config = dict(
    head_dim=64,
    vocab_size=634,
    bias='none',
    init_std_qkv=0.0334,
    init_std_o=0.0,
    init_std_up=0.0334,
    init_std_down=0.0,
    decay_fraction=0.942,
    decay_shape='linear',
    final_lr_fraction=0.0,
    doc_mask=True,
    train_tokens=140700000,
    dataset='wikipedia_en',
)
MLP neurons of a small language model. Each row is named by its layer, matrix (gate and up: input weights) and neuron, and shows model dimensions 16-111. Each number is 128 + 32 x the weight over its row's rms, rounded and kept within 0 to 255. Numbers have three digits each. A neuron's up and down rows have the sign that makes its largest values positive.
A block is one neuron, or neurons of one layer that tend to fire together. After each block is what it responds to, as a language model described it from the Wikipedia text at the highest values.

L8.gate432:124160089082099128113095197112129145142178144137109170144126065123221160072095094169153213096123147181145108104119116152143167074088084107195155105100130105119119114134144181107104182139085090123162114138095125190109130172166152132165133146089113086066170150134099096166108126125163126137
L8.up432:153170151108146104113099132119137119178152128138121073085128160114167104175139149138181167139101122071118147120172142128082108154181117107151085092162097081118037098138119169155051160112111136151129161142135165103164151132086117106084111153148097152129118027154111147163085117131124125168
Responds to: Single-letter word pieces, mostly r, split out inside longer words after a consonant, as in Aust-r-alia, hund-r-ed, th-r-oughout and Democ-r-atic, plus occasional i, p or f (Soc-i-ety, type-f-ace).

L7.gate38:087159139149151101072157108078082101163161079139105134110199114141127148092063169126172132146137132121074155140133111140125136158122161144109193133171129096130134112123126162126101050089096075171162105146116091099123183081141096133162075114123099118077206120137099163154179119105092137105
L7.up38:077107182153104108108126107131121107091118121117093153128108131127205134054077082135141202131091121148061179158082098113093148181142073166105141107134147128120119068141148136152093113102165104147154182105105125160050183160136078163158160182119083161096118147114139128148116094077152086109
L7.gate56:139133168160105153134143135124084119140074097121080159121101136137072130080124083120210130106177164072157150130116140106156188139107082172119147118119115134147128096151148180056088207163140158137147163119088143121076094122130120134156135170093117063112072138096069124192100108121145113121
L7.up56:201104144135084118095109162123105166124144173147137090067083138088096157095033107158129105121099130111102123136179145120111158072150098097109148090128135122152160154189194127135105141110128120078133125097103115141108050194065139119116109164099106093120112173126137112154100096167101133139
L7.gate105:174107112126133146188192101112103076108050114096102104108122105162086104139075092088091115092107107160059112196126128113123153132108146124110201104161074113131184083100092099166147108165180167127155112105184147148132171094175102077067205140092109149143178146073090132140123135130143117071
L7.up105:110133099149118109164114129096174088103140099115166121147137098118129069097118071090093107136094063096143091095128142084119182173151063178122162110160203168117169125173094182123149134165071119141104150137195151149105113088152105078102128154127138142187140186128110110123135123155158058220
L7.gate267:086129120122030167135155110122161108096066108147123115134108106114107102099158124083125147113076149070113103135134158152164160099101086051073106105102117177101153097159114192120102123128136144158153137132148147119129071098169123077087143131065092128122173150132101178160155193142149115135
L7.up267:073102180147102117150168122193148114103090144152135127135115101124113068108141139119104077163110123122089136126157186146146124088197110136124149122159128125050119164147101139138138085171159084097119106077106186056104126110159118098103208159080117134125141144121148117108118169149074149140
L7.gate458:038144136126123092127164121079141136128099098085168135178131106141115143139174117061125095139143128187118081088149115129055126079144151114152163070132087147183092123160113129064169100148116082111078125231160133119072102098145020115141153166115119132114158169133108110105174093092075071163
L7.up458:155109067166094134140130141081138125172125118129092104087094143101132124161071094133125078126132123151072127133144096172118120136147144128102084097145152143161111164149143129099110114095136078050119111142159117133127157073158089108079145121087080100115112140137137079108110154059127149150
L7.gate465:100117097141116108105159126129138075155056151080090109146102145111071130127115121095164090160148084122122102139186146096104130157181074132153186167104085133125143123139118138117101091168161155136141125076133134092068120121115096047141156141157077177184137241141126087130092175136150126067
L7.up465:085144131130226162127136054126172123100086127092110113164167104112152144144080137131091110138219174117106140138109105108105082146098141127159096102152112118071104157159073101138113177127150105113145127134111103118124138129151136090111156119110151126084164128133129108092097107173151087123
L7.gate540:172125117062154131107136164101142139133122124141100136097125150105059167107125071142105145173115092062176122100116139116136116130184142150094092137115099132093116117153096099114109122181172142101070174140120108064115126179125055076137110099093111129077187134088162073132091067136089133120
L7.up540:124115122120168140107154138144156176159101085082099144095113198092081127128121131201090144173133083166164102100144098188092117031116148135122105126136125137103136159116058090121104117133113187138113156146126159121116117103099105122098118087102147095152138204162144078154136110150131140113
L7.gate602:120145097141116154119138137087067144138120115105115132155103060119107177114076130162137131165137172188151176116099146131070093125139145110079145132154105156116152180093121117068110100126118130127126145110146096152136131071128032148120133091171155106127149101143195078125112141089119083183
L7.up602:130146138165134102198073120141150134150150135072128135083095174174091147113033122136123168166219119150099082080172121144153118131154091181145173125199108168144124112095158162096069097111143105157160074121141069156132129110148119124143125110114135092102133135079141115132115157137169151113
Responds to: Separators closing a label or name before its value: colons after infobox keys (Website:, Genres:), table pipes after player names, commas after surnames in bibliographies.

L7.gate77:126089084126124124086145112143076095149157139132165160091095123101144092092136147178103136147148087165152162133147184171214126157110101167123165146133122147130082085119104167146107181199142128145107102109060158123135161169189143122119127103092120113122106141187153099144194091126064104112
L7.up77:112112143097180130145114099125122137136150050130134152121092158078133082132073104126138134064128133141130113099105074154139108118116138082154104141125130107109174123105136172168186134147042150095166120159084189150066129129138125170130138137140164104112113177109098149086163105108138139106
L7.gate218:139155155134120103073152131143108108095167152098138137174115136085123104091130111091129154140096133108090058086118159111088141156196206115122114119143110125080117169109062122117142071138095154099113106143150140049138118116122106147106157144138062167170125059146154115150144105099163147105
L7.up218:082116170113167088130169203117104144156118143142102111158123138123137121115209139123081111116129109168062146130119112145092175120106180097186103100144144109070202120127099180116071103114144183059173158144116192075098139101126122156130149076093091115117128146155140115113136138113090133121
L7.gate265:116032125114103044128115118107154156124109105162162142061121159178187094146175122122151090165118076150124141165134137107124037125114113158181105114124098106107107118116073116122105185164116099125141088204059142143168098158152179117146091132068085135150092096059173111155122121124150126091
L7.up265:134115150096150145140104129127093115081187107117159165183160147057143088103159053136154085162108107068116124139088124151112111183123109082134173192128125146112168092151106198153092104110085165130172098091056126125148103165105237133140128115123154063112127092137110121143113166119150096116
L7.gate306:114124120164081085115149132096129132117076139090123084085083107128097137103049119137131172120151117123117091162109213156079111128114134065103174140132111084166128135116080153107094131149177074109156124126172128163136076127128142099078135073148146149149183091105183103147171139181117092100
L7.up306:083129118137076134108139120102099165170133142164155159110172086109089107138126073093157160107128115115135124168189100083142132095153132110118111114187152063124180079177142089140128071093183126171109145106132176143138157111114185161077099103049210111149099096135124121078145172154175077130
L7.gate356:169188177077137157134125150114134156139096086189123040087158116088145120113080067128127146138127118151116102065144121137138068158086113149154142147099108153107115144093196154151106134145088145127131094084100138136125158099132120121114088114098064114159189147139124123132183150107171096143
L7.up356:193156143116138138104143115209113123144103130148167148071100105112176104055121125090177133116145080176151079149131127183136107123126098141130153184168139129106121051108150133152102115123075145100128156095097144128063132133124113151092180142146087129129119126126127110099122138114168123095
L7.gate419:094100131129190093077134129068174114128118134138120139157137104084150114150118134088094115176079180136179100119090136129143154092123215153095202106149151144182139191094104145055094170104124088098124094078166151133098128159128112118124175128080175107164159174086119106114153142087139161113
L7.up419:115109101163133149129128071122095110092171175114155173087095179118154107119136158123119117139126104168121206124100111177156131176080124102133147124086142109145086145169173112086067154147091147100107164100157119113216099155170130129130135136179178142063154084158128151091099169119169134134
L7.gate514:138103130189146156128122097089160116136148120131108068175107137128077192089107121127116140132136186221103104116088125137139165077151111147080131127159144110155117084151112150187071120120142148126121152085183103132145135173115183133103099122085108175045206137114144100130147144104172167161
L7.up514:065155143103120109078123145157100116079121139157167144134079059145100138135157129159193150177135118115129101104046098109101154124145142040176168142189119087120195102119128128139149084117089182056112145121103161156146102158140141137130066116117156069136101182188035099126124109118182163145
L7.gate554:110112135136183051117107074135115082147158124140155148078131151069131083130180128149115109108150189144111085142095098144165123094107036142154119162112137076123141125138152144132103109042138091110131189113111100177156153111126131149197110094089131081135111165163085098212185150124159141123
L7.up554:118163175149111169107136110125157192196106142105124170095146124151113141056123092163131129109189158155147124106083144162173098122136093126152099113106161106111157123135107113147127143182140088094093120181146120178152111096091054170210127094124159147082151102177128158096074167190138100134
Responds to: Short letter fragments inside a word split oddly into pieces, mostly the doubled r in Law-r-ence, cur-r-ent, Recur-r-ing, also lar-ge, Chur-c-hes.

L8.gate513:117146172129145128124121161064101155113088153145115102172104140115159149071103148155127163114117111126107130089132075102093152159119109197117155047158141122152099124138137118170091052114140181144116107165148153123165145063150099150133131129139123107153167117134178110174187160115109131113
L8.up513:165130136067069174069117177088132082092110122090187136102121117122146114134102089159136157091139103154136147078109141115132122076135105160155091106145108141193134168114135048085097153126094141115128124186104145163176150150064147138087155144147080134102118068171145135126188103103130112164
Responds to: Word-final or mid-word pieces completing common words after a short opening fragment, e.g. nor+th, sou+th, s+ch+ool, Publ+ic, Sw+ed+en.

L5.gate23:182088155092115064142109087133166084203135102144184181096155105118160119204149138151117136118119174119144108070098115117097113133156048106135132169085168138097125148085128124130148131176075119128102155133117125147141136093123062160142154141124151005141213148112097168130126152107144050158
L5.up23:193172086056116107112121130114159150091156107218189153145115121124087118186146099182162165130159159149123048089080140137147105135131089103108140132095183136067130101056180136131116208134157155110089166107097172141144116047128121141130119166141160022133160109122144130102101159115068125116
L5.gate162:125134146148125102140112111134120172185164070160151081148088146161140099156122120073129100095090100124117166116137141112110098101144114117125127079143065176121126084164138135114089136083137129167129179092117165116098115166165114122182172117158126114132130143030152109151115118101081154095
L5.up162:174101141080105110072177087130142106154056130105154097133119160134126085179099135174172130159127141096062148141068098130108140134128123132097175057139128065082181123103185127121085166121145121145081136130121155128087196127103159109145150168114134136122172150132100102154118138111078151104
L5.gate208:142152102098108164067107042118101121164124141147143189118177166134160112128117129097151120123151138147118131076088174115124118112124148146147213117144071144108135179169154118125141113154135199103157148102140144148136103144145137136129104119165153132161166110136152103175204139056177139170
L5.up208:155103105111155110098094102130194092147137208093171166139137140092139140154107090101124095108181100131128164107099134066075125126158136178160174139181151128075147165109168126171162135186124197078156168081087169111086059155122147135111133117134193105168127142159111140155145153081136083160
L5.gate249:076161117117130138106124143079151105118121148163115120163112148167118114156072122140179118085137124125176118102139129122193163101167099215127147156153103128128091176124137091150210121111121119219075159152140154093077066083101077190135081116164105085188162122188105127139116148134141132103
L5.up249:129120159112121121115130115164130185137145096058115200160089126077165107105114096121098072075133109138140201179126119126157161124155104101170142090125069102125091105158148085126169123118118161093125126142141067155140120124126141156069198136051102164156165080201173177182128125168163076191
L5.gate260:143142132118114139135154153102113158145124163145159122159161090131105149123098137187217080152088124085166136093116070132138135166122078159092102098081108144136172131110124104101170111164096132160137164144108137146193153128100116164157081164072148098142150109100156120115187096185156081099
L5.up260:116167112091145117136094100071079117115125125102166152162134094156058076151077129120172070112075121095141111094172087177167120143069110168137075129106176143086173096097134104105187121097097172175144125159114167111123078090125098139144129095178085154155133090101132101144161141147116125088
L5.gate356:147184161133126137090099098094114167074070111128087142053150106132132110157154073133150113096166122138156174105105168103084159122139131120067133130141106168128125164154117145117106084204174151121140174045112084112116095084142059189141106133125142130064145125123173072164085105132120158099
L5.up356:109146115159124108101113109055172206056062112122056144094113128164158118203117065148150105126182115090153140113114150129097137137101120140053123090122102149139148159118110148095091108176144107121144169029166073135145078120169133185109100125153124073105143137099175125142107128125129153104
L5.gate461:077119145204126116104098114134111145125090129145118086163138113103126082136112129160187110148129130106132144137150142057130142147172120085123073087135100121177180152157140107084161128103132101154175068191169139129146107168151078119084110108091142102119147121067130142164130127155122147084
L5.up461:102105140115159155134101175139137141179110131116172098125147061156078133147114175141128168177095089119124139167132111102142130193142154220152084112175133122208137118122096168069123115123105102146128086097191155130167107131078138230095114122127105058072162157076075120124169130158158177129
L5.gate623:139091145108112087199115052103129102145089161119154120166115062145141153100146201141117075075140169101058158164153136123119156174105155075076167061163084135134100095132106169160089141180170159114139116102163133152079125074163163169095160087162096115120135113105137194123131067114128146090
L5.up623:100110132114105111123098088206115116115115146128097141163086109151126148141095159102070097087134187155119115164150164162123144171118130111126143091131103157085101092092125089134106126171109101117081154121106113195168159144169071195156167107102184149122136117190122148116114130092139139091
Responds to: Final pieces finishing a word split into fragments, mostly compass directions (w-est, e-ast, nor-th), also ordinals (20-th), sup-port, footb-all, and New before York.

L7.gate84:200067149103129107120154161139121135132087133159202140100178191106118096139182120120137108183102128172179144101129156112120127103093071131128094131172157203137176105138164128214141077158164155106130139132081106191129105191175131173134105091113152037108148166134132085201086095144135174100
L7.up84:135120130101174125130119123133089167100068132138126182136113099084113154177146102165088160064121106168064147117177119107116067144095166152119101135148128097109195075156096201110109118153112128127137092110051161103111122094134132100152087095114121090085151189083154123118098081142147117103
L7.gate206:094118127190141126117119103084154137104109132135190118126192140147131115132101097144153145116144094091177150118106100131129170086121122177172083151133151092126177127124121117076109082122077153103111190122156144167161106106089089064165171117093120182179152055137107197188136116158169140143
L7.up206:077147055120072144073099181111125089147114118165147151135099155093206093128131070122156070175114154128153135107130116083142135160127130163122167091086134163078155129095145080131177156123134132083153172108113112118119114108152144112179119139076113122185095124120130118128182162155127190147
L7.gate239:156106163166161141134091129163099149133113149140151126169122146107154046168141124125115214099168130156177164132131093078112103140097154124138176057126122128171109066120095119145134112115096186174077160060120079142114148194133161193109156164078093128152130100115077098126115123094083144131
L7.up239:078099069126101103134097160138124219130096116155124165086073157108177148117189149184111169121158115095094155103114135129075092111055159087196142084124122066121170088099066081077089103110143094149149089132146105111150097122151152149091102120076133105115096181169108136110159109101170195068
L7.gate346:123095159070085180140147122109084094066101086221150109158117120059138085170113106165117081123107125121105092148157175096102108123204121149097132131117124097081072152101135088084099025156130154118136168148177121116102140069092092202164101133126179121166163123107143110188144155080129133136
L7.up346:139149165130127149142140151147110141144149083111147143165045177099103109160117113151130089132097079118111148064173159127088151172107090084108174112066102118139076113116101106150151107143097154121106120162113044160147110172120175123157073107112081054064124089147078127154143105128132129123
L7.gate357:099062069161196099097110138167177125117130176140129169133155148111084162169102118130144134103100127110139077114126146150158106102102119195094166095155148110067075133145166075096150084159078099082145096111139118060081110038219109080084084113106125138101099125181125124145121076065106122193
L7.up357:114166058161159070127168096111184169084147118096095141110112203099109136087082111114149085149118098182123105136075117138057114128139119137149138098123137112126122113166166102096144077198117122103153188130114071118144128101123120045163119183087146114106142116118136062170089102078147168139
L7.gate418:167175093154070139153117058109053107119115132115151135120138150180122104162112112167109090129109152185114164146101160171141160165135116171113137120097082103081100168149137151084140110172135146192071118124092131109120137143158105213151093102130128130107151114099128130195149171163148125100
L7.up418:127104112151113141158105127124109113148146170125087168112137136082143111183098079111150138144147101147086172147063075149098114116129130163118120144115113187045132132151130115167158162181067200119142151145112153067148101158075124120123091000131146098145164126100148137166151185140070116110
L7.gate576:082079153142088155121150186147129076148123174126148129110124158174107100127129188098120118123115149090150111098060123141128093141077098124155134136092127185151106183136026114144181139126107098122098098119093130118184118175120105114118165136071163141134143131103147143140083146115123109083
L7.up576:089115155171185127096144148154152095182128091137101095132126131126104068196181167104169129125109148171105177124172163100185111155119136078128120101102134179177179094118124095082155135154068100113126126138127110108103078139159107085128113166146190041136157132155097135115160189107123173132
L7.gate622:100089141096109116165091092151102177105133147137163088124162144132115115090096141145142162103122158117039170084103142114122149188093113131119131116131147134143067127072095090162149141144172129101156118154117102169088125099160143142154116104181095129025150158173150146157150214118136163153
L7.up622:101085158173144106094160063145092150131094084112105105136138115149120124162105167119096138106080087093113088092140115166121140132043156152109105095105115079097143165162134130066105089108082055173138075125100085159108187134144132106117109191114087105134148063067125087166128130135103138142
Responds to: Word-piece continuations inside a split word, especially compass words and abbreviations: "th" in nor-th/Sou-th, "ast" in northe-ast, "m" in k-m, "eb" in F-eb-ruary.

L5.gate56:102090110140182158121161099096143163158093142117096068089141166117098171161119143122087148121102141157103168119112086126121118130107068120097112095099125165090126078133175165116120146142086164106129115182116109084172129043122144112210152173104144128135152105160112065064111120111128112155
L5.up56:180142120142107129116141156217102083165151154082076155118133134106111177114146111129131188128143099167125137155109149044127123163090142175133142049109116107043168086140068156189112142189177103088118132137150158146106120132146193120142142161115147127166135147111132073141106095162174072154
L5.gate85:140103138153148097127181153111135131148110160148157109118149131150123123087107089106108141128131146157132094142131161125131112141166140147101103072085021137057165138143146170109111065177145098130111163144166109098096128151085081116116142117072125092189157092110194105100175126131151153090
L5.up85:107108159114209139110160111111096179102092144113191116115154119122144167097109098048087145105088149132114131117141159165101173152149118179108096094116076134080143157103109165128088125146120110118067143169120124133089095159124101155151116083137115108114118090152120057083125146190165183138
L5.gate90:093129135040150164146065136141134112136122158102136100157122159162108147120113130095122140114142138126144119141127158150168058081144143115141120143097109103178154146136142174125112141117123082109045165185142085133123213134107145098120105087062088100135107147120101174110114185078144100105
L5.up90:125069105113154140084080119150185104125041174064073139123093108095132158144140109050184117122121137091152126090111127073164118118186083154097125138124104153171120139138121125113145114144128149081099158207126106123058121073110160088151083121111122146171133208107151111136129104122058146160
L5.gate119:137101152102089151114104077120159104148081114116123159124093114193122142137085117113131145114125128128160151074083134072090125090140170088121111115092098098121114144114144162143130106180133136090166081136120016129096159124108132108161166158172093111107097085131163137122139116089119131114
L5.up119:180100128117124102127121115102116092098108203164146139112171098166199146150111125043118105149123107198200127114153110119116128098137094108143138141129052131138110150056142119161083110107109158133158159108124075142115145110114202152126154151126051109099115075101149096113169121083129175151
L5.gate333:150134117161167163136151132134143162100078111078151082114122107134147124128220090161158083128137148164157145073112111094093122133165118116112138106125106128120102125153145120140131180106116093096193157099149073169125163181099133136160141123218115144168064160102044127114133152153130104144
L5.up333:148101163157071160124122178108176181087110080108134128109111099125127199122141154088108122132124135123084185093136081071124123145164148163126089128136134139142058160104114178111125081077165150116099061100181076103078084094137169117138139104065147126116109168133113134151119136138190161103
L5.gate410:122098094142087153065134037133100129144158134130118110122127147222116130133092192115147144162062079134101142144116150177115142159141104121184108132179143104158116128143089165083134052127185141106121156122092111141152111152061091162142111121116108054136116095118185090071154144158108139127
L5.up410:120120125161127166110077133101074170125158076132148115087162168205118133142112151132069110178112099110123142138109133227129123131145174125170175142134095070128117117115125152119156163140206081180150142147125121081135112174152126135118158111074120096162090065100129091172148107145179131105
L5.gate449:080109123148158167147127122124060103122097164139096111103224168157160114144130079145188112152155148111200139180114214147152135122129153160191084092159120138173156119123137130102122162151134123101110119169119156098108165177194123128122109085126144125081078132120171070108145149114108119130
L5.up449:121164081092184123132106116138153158106119148097098133175116120131075129068156130155144115138139153095138158168088177147167083121105102132077113144147109044088166159123128136164138170079111178147161159137118127148105134187150160109162091079117129144122149125131186156050123146162157129178
L5.gate573:179081117164102109119142134127100141120105192126157107092135140168114178072127154123123127193164121158141117146123111142195124131150089120104110096068112088170220173116088161135117141126159132142114131175136141159093126160087184184170155102041161140158155135076150113065131120116118127107
L5.up573:136153121134135088169112171105125118141165123187144055088127090087100111120080150184130158133138113123170173146145076136108101121123135107146186081076165139183139127142114133131105133147126112116092133174073087119196163090115151175177119089097086094181174116104133152136120065118150089151
Responds to: Final suffix pieces completing a split word, mostly adjective endings such as tradition-al, polit-ical, Amer-ican; also colons after infobox field labels.